Weights of a small GPT-style language model, trained from scratch on English Wikipedia: width 256, MLP 512 SwiGLU.
MLP neurons of a small language model. Each row is named by its layer, matrix (gate and up: input weights) and neuron, and shows model dimensions 144-239. Each number is 128 + 32 x the weight over its row's rms, rounded and kept within 0 to 255. Numbers have three digits each. A neuron's up and down rows have the sign that makes its largest values positive.
Before each neuron's rows, "fires on" lists the tokens most often at its 100 highest values on Wikipedia text that the model never trained on.

fires on: "ast", "et", "ot", "ent", "ost", "ain"
L2.gate311:073109142161157121147111089122166155084155090087148123147129118115136044168135091109104139119133193141147150124116192106125122116132148081148111164152163118122161163094119164085134112135118175102148128147111151120137074067139165153147052088144139099179144096160167094120116164111147151106
L2.up311:124145118154132122146073153126146244134129083153139106151153132122137135069142141173165144132162125091141136132139136183133177137100128139080124125137053131147154153158123131126077066087149155107100115150053045079048196126144067177105189194157102145116143190124162120123092139135174144104

fires on: "al", " ch", "4"
L2.gate410:082076169136117146158152098165161113135145113145150131106047082131125109136181068123124124123116118132199177161100127124160138172176077111125146153160162110120143063179123073091104139120155156079109093170098157133132140116105161176066165178140139168143082127057125130158128116108083146074
L2.up410:136153112133089163078158096137171092103129093128100115161119107133081133137149115191123154178167133153129120167090154190107089165122089101154162141161108127084085081144123118116085070119114147134080104134132152193207115087063154072110132183124095109150118161069129075082126145141144138146

fires on: "ur", "ight", "ut", "en", " fin"
L3.gate158:095116087099117181121149139147097150092101125115093156116121107108099147120058203134158147124090182163204094157083136158172143093071143164096112102168129176136176100161169171094131091143128195155131149101123168140130117155098131145168128181081081107123086130123104156126182130098153175228
L3.up158:170123119106150135122088169165123149137136115072166150143095129147125089088128158116146133114116107159106129133144108117129159093140171129099143086149170117090118154147122137128159141136098142071100189151090117115113102172146161080118144130108154106152101132144144137105197094183134164141

fires on: "h", "ic", "M", "rist", "at", "l"
L2.gate62:089171129140146085150156143191101159103172130068091134149110103112138154107075102179113183116123111174163088133104155096148107070103152137130114195151143149209138151124144128147109081088120127117106071082186166145110120120143105191134130121127170165111087101086139099118106105174086148103
L2.up62:188106149186089109123107088120082153123051126138039111081074074182126098122115156125127135172136100135149089126099159077138132110117097112108100193075129084149122127140152056114079124136071094188140160100149132134092091119117136118098094143139120098099081147110108169154093138143064096106

fires on: "ro", "R", "ust", "ria"
L8.gate468:151094181102135137152126116159110122110165147127159097133167138078153111136131103136083176162157185071147162110131100088088151059208093098118120192164142114131147105095094195158108112162101179136116137120122163204101135090156140136128116101160117175133094097104144071134093151159110143102
L8.up468:138169164113119128170133109083101133072171155114116144121112152182130192150162121143152169107118160063160141081108104146147124136128050151120121074177153107110084085094100196159123169073093148114120111151131097175110110079195066122110140153089105163105120094058094082136118100095123129151

fires on: "a", " some", "an", "ens"
L4.gate469:117135146126111080092135159118100126132056116170082124129160131161144138134130078172101136176149135184146135126185142115163081141128149169198164123178107142140121174147152144187092148082114147125102132111090190149149106157119180116092160126125135116180125104112158134108043072103126095110
L4.up469:127059086115169144136144123149183138157173158163114134114065120161108154167123096157125148158132147089113158109109136171133139103118145140199127138105110153142167106120090154190133171104201180163134097154131125116146079118103112116197118166088173107141144123140174202096141089103205095183

fires on: "\n", "ile", "ent", "w", "ot"
L3.gate365:127174108163146072142112115157101169130147149079138151098122166112156057170137124141151174056111120120123148078128169106171180201144152142145124161113204136146185144140184143115175090097134110096086147138124183124120130114117179111103095135141172090132141057117152177100091131095185111140
L3.up365:138174078177172073043146134131112099112083158133098067144182131037102095088103109134141108103186110049086129138138158180155146111122119100064133101099129111136130124146149083173107108114119156121109113135155133172082166138103056130143163095148136172135134117101138137150111117163110116095

fires on: "ro", "ock", "one", "op", "ob"
L4.gate258:147126118144140121128068083164101077145068093162093104121142144150142153106146139137131145094118115129091080160142104143137149147130157102134119142171090109097204098132079149142157149203149164193132128103125086129126031103135130084174070138177176134128087076128146101166118108140097190168
L4.up258:102144086139147123132084143169146098115186091118120144159136148108099140077144129137118117126145182102098173146148112086162134137159082119114150116112074163125150172157104062145205179158155153135177114155134099113130122178153125152147138209072117126121088130158149117145114204180122133126

fires on: "o", "om", "ot", "or", " Ec", "ap"
L5.gate213:113104091182139121123146135151109121085179143137160082128102110120101134084121146096142113119125150105149099180106124149102114155142082084078192136133179086157192181121143133164112158125094121067135168191191143175132105114141130162066200133135147088117099120102104119114132117186133144122
L5.up213:191064120121108179103161103165107101104089135099137061136175185142151133097192159086131175070092151089118125134126132166066132109131145149073138144087131227105203120189132078039085105099164097090185122135134140158106162135126181126126166129080160102125120117101112103146127089144152103089

fires on: " curr", "ent", " most", "ic", "vent", "ad"
L4.gate211:125173088178138098165131161123124074143154108122098092147133119074113093155133120165132159151154139094163116140127100126119131111106075125200156166106134164119167162105186130155103155141141108129181154125108144112047149141114108079138082147100135111156113158070101122108075135122134166092
L4.up211:105047117089113159103133107125119129159166127121185138122112140113076136143119093109109182118093125175100126127126096092102118088130082132151090136104102109135137122104166111118086119163164166177129140137110134090170178117157158122127125066091136135108176129051112090143139075164170121139

fires on: "l", " February", ":"
L4.gate458:155108147122192113159147142086100140164096138095087092125116142102161117146126153133088160161137162093171107133124115128185159133138132120177143121090181094142134137116143130219142119099162156124178149108040165113063087123142137026097083161100106097134127167114136118105096123157156088136
L4.up458:125124055109140127144151131150148102184158141116092127133122099111120134126169054096064148113149130130184132161117133142124111175117038119170150166078118175157157146097168125234121143135140147139125100136071147161153151127198185130121095123143218072087095117140141195160112121217114119106

fires on: " fin", "ur", " Second", "un"
L3.gate398:075120093152172133159101163148109056111106141086135170134161145066134172070087126198076099211142128155114130182154119107129154158096133118084093148136114107102165129138148126116158124066112140117111110105098171194102104145102178145068081139104086102114116107116155140175073108116184159144
L3.up398:163131127090111148127144088152131195111051087117125179158078149089094123075110104153151138115132127142101117116123144152127114180111092128105068102186143118108113219114087177129145185089144139051100176146153136138112184129182115151185187140140094145103133146110144143118168078178172121140

fires on: "c", " sur", " res", " inter", ":", "res"
L8.gate388:128147133119164119162148121116143086084112090087149116077158133091196136128141133084129167105149160049149129091149083161146171130149083154105109141159145125173122149100162094109105104182098125119170146098075107103087130054115125154105156189081132145141133117183127123157106101140154128110
L8.up388:088171050126106128126171098199130082151134113094133180132121152143092123093098077086094186100117135092195174078171171097094110177028145151159149152121103087115096106120141118172151126184085072148154154155131139132124111071145135175092143095135119156149144116135140167186118106132154078185

fires on: ":", "ate", "e", "1", "te", "ace"
L5.gate358:119170104094154148140106107088104171114139100159108160178129108118132141192163085112119160159146140130098125158161113081114148047145163118183139137178154174144147107109118132143149063156119147114112116077171125186148155071039109144141140103221123044157107105119146105088144112072109141130
L5.up358:145141120089085191105155083150107118146103113139129127129053115142083153178121093125143176092143144133166146126134138081174126128113160114143108156169136114154122122137120114113156146178164052176158120141134093093183090177129105123152072166153162078174118142153132194087149110080065179156

fires on: "s", "cept", "t", "over", "k"
L5.gate230:162154114115156159105145133128128135146150119024060088162148094095080165099132072133107137183122153094087175122093104077205133149102086129112118064134104139087194128102131103102082168174101140165155117150105146160119147157127159128102112138104122132140083104106167138145130114185139146209
L5.up230:165222059115106142090145072142126143121097137126149064190202171061136071157150106164096147165167095147125133140146143086115147101107170155205170099150159130181091132131183143146112104100123093162089131131155140145089126154133108090106127128160126096109133158095077041128130075149154145070

fires on: "ic", "at", " ad", ":", "ical", "1"
L3.gate212:129104154156127082120182133147068143097074131100098128086101107129164136128112110173120146141145155066096150127189113154157162169125181148138168123093149205150086117137134147200103085109106146186111137127178145111066117169089148064097120073108135140144127145082148101118143107114114125147
L3.up212:083131114109141118142157117146136039121102157131147134106128098155130156128137159116157113160200164143187168132106068113132118128135162143157090108190106139175140134180109135169152151140146091120178141136111069175095159154179183142044108141147120152189050135103153199117123147146142208125

fires on: " n", "g", "n"
L8.gate494:100144148214146130097146155152132164033079080125078076167135148158138099158106140150128153123083135119090124178142118142074126173122094130028101126090110071124070121082175159193106160042128130096128158084177119077095098171144168092123124106209102136103135173163158159142146128057142078113
L8.up494:129116108102129164125101176076085117113143127070154142128145135141155092145114122109182102076119132138071119159142129131132183192137119113097147094220140158081086141157084090127181066109140139192144127113124135132131176110142138160157101084109057079122162099134124142101112144083180200109

fires on: "c", "b", "g", " (", "iana", "av"
L3.gate445:095158112127160128115156126177123188080129123092079120116156160139125086112158173161093164088104177108103131165115115090144142154180154132073120141145116076164141135045118115082090122108166098110103140102149131130140121143116160134150096110186173098135155139089141152113099154126103130100
L3.up445:145191082133164071168074166081138174124125143195094121205163119120132125159192083177147162105142172157100150090170118104126142152102134117161133103219114099168142157102152180160194107128110127143102065097187153143144108111154153151085118152148121148095133181150143112173129127074139165131

fires on: "P", "op", "ore", "f", "S", "ra"
L2.gate334:127079131158142147177138156085114127074133136142132057180170113107048161148124141115144143115151148091183127118133088120162143102128183122112166211181121078123152105119102207098164096146115094140172164112154185094115122138115127093085105138108128155167086126137091116109087134110160134138
L2.up334:141096145143148124168177118127150138087146148095126145132143171106038128145099093147164076122113143105164109105128131168119171050158152139117156114140223098119186154108104164129131157123129111133080170148194115125118137120080108118150124085101092081149143119087119039100126153123134145162

fires on: "an", "1", "ian", "ic", "5", "ate"
L5.gate461:141168136121093151102108084128112127125176122131114109215138107107080137143171117137125187189131148176152139111164155097137129109102156115170115085145089125149134096148098103092088159073072128107139128161100180145132114129088121085103075146190092111144081159119103101151124118086081191079
L5.up461:133084157073098146120146117151132199179185141121121149098118106139157069138149115179161155147098132157137156165160147095104162096079155114141150167180122098134101116124151088087136169082101154177185136108108147126092154106155092077128117131123136153122087183150183162193081125123091128100

fires on: "s", " find", "aint"
L4.gate492:137113137156136084165147101118107126139169129071116107127171085112113128138147119091100113148123089134128116114090112079241121195112110102145119080151149109087103115126234120066137170069093089121148093131142076183086113141121101091141135084114068207102144155105124110114123097151087126180
L4.up492:135120108028125151109096092074099186138092114179094128077106151122119067119147082181160121117167153149113139088166138137110168155043141144185098128157180138118113078127107146093106115090112117119134188090154148111105129137167152150078150116127029102144122155149073122097102167078135104126

fires on: "id", "ad", "end", "and", "m", "n"
L5.gate314:123146146161185092075150164141130188103117115094120123148144118124035135102096066152118120075104165100152177157134101125169095158094117161086154105163144067086169162108153124153093160108106127115083132129125121137172141083170103192153077111169138169083068120114092139145154102078137115148
L5.up314:124127118137131111084180132100129141079114151125112074134131130117121167146136137080144082128116114083133174155110147093115108180156097113110145077186188140130116147102155135078068124102113161114107138067127088089131152134171098078122112071115112110095160122112121206171159152128144198140

fires on: "ap", " cap", " Col", "rop", " Comp", " Record"
L2.gate475:160141103123150072157091104122093033080122160163165142132071118160145136111155133136138137121172162188171136104132141146114122154087109137080143130122137105152124120184173074123100120115153145104138143135104105110092128152044098098127067130126088150112104059094092126118099144115103138101
L2.up475:104151098103089135135156090087114115148158116141087109085128119119114218101067077152096145103104079110142181166170115200128100056098154120054077193147100140102104153107149113151132116140127162099126135143157156139188160178116114170120207124108111121128114082127118124144088127168125124127

fires on: "od", "p", "pec", "ern", "ay"
L3.gate400:112112162148152118099109101122048168090134164081102132100133155146084122089125111074125188127152136039118156082098129082128138155171149166131118156105181169120152099077107144092123100171070116151118140151089106168161112035129125111121111122124136125140119099085134116178133149131131148154
L3.up400:089146096144118119177111129129097109112049145122158174090106103119152100166147164156122156123103113116080090078123125195106122125093085102102116077117132134104106111111155137112063109117132168141190139123076101150189182114090114085119168109160184135160118074116131129097148194143155098115

fires on: "ro", " ", "-", "op", "E", "="
L3.gate124:138077089135182074173085143152095131122139149082075127139145143174049037127122140137078123168152135056192130144157057053133141102132159108142138115127118167116129162099133134167177114166188130140187144053130177109169124141087128137118119137191146132127080062100181075133129181192134173142
L3.up124:105162171106152082162104154123162078066195098143156159076123198121134048108125140129099103133127139137134138090169132122062139175143125094147085112113127092147134124073098187122131165166111126163091115153104108119142084119112112177099126178141138180118070150187144124150133168118091141178

fires on: " law", "ore", " more", "ar", "ra", "eed"
L3.gate32:094084129102116120143136138179123091123168116104151122111156115151155145102181122194137127091204123145218124161151118110169170066141203099124176144177115090120159115134128160139109082062094031102053145106157111145113151144137099045129156136110136150128132062094108105077139133119133099129
L3.up32:144157153089120130136134170151162076148135140083106137114123171142110145110149086110124105085129122152197091168084130195031121093137147089166079176134190125127178118139157037145126150165179138137074064168155156102103098136095123111113109162114066167085109172163052144157110097091053160097

fires on: "er", "ist", "ent", "ic", "uch"
L2.gate42:103172158126166126164128141143122136153066133123129099113101120090102124117171129149129166125151166103188103115091134145158146114091142110122138162166125052165163108059107117079031081096114134156173143099151109135146086127111116146195134148148180089126161169113127143147143128107079175147
L2.up42:138103117105090129082129141140098117176163078110123108109110125086104118184109125101098096121128128180109137181132077110057118110198086169156111164069133125143124114044120137135140115133142135131130159181159111105171136139132151109114118156132153057129075148098133136147090101177202131110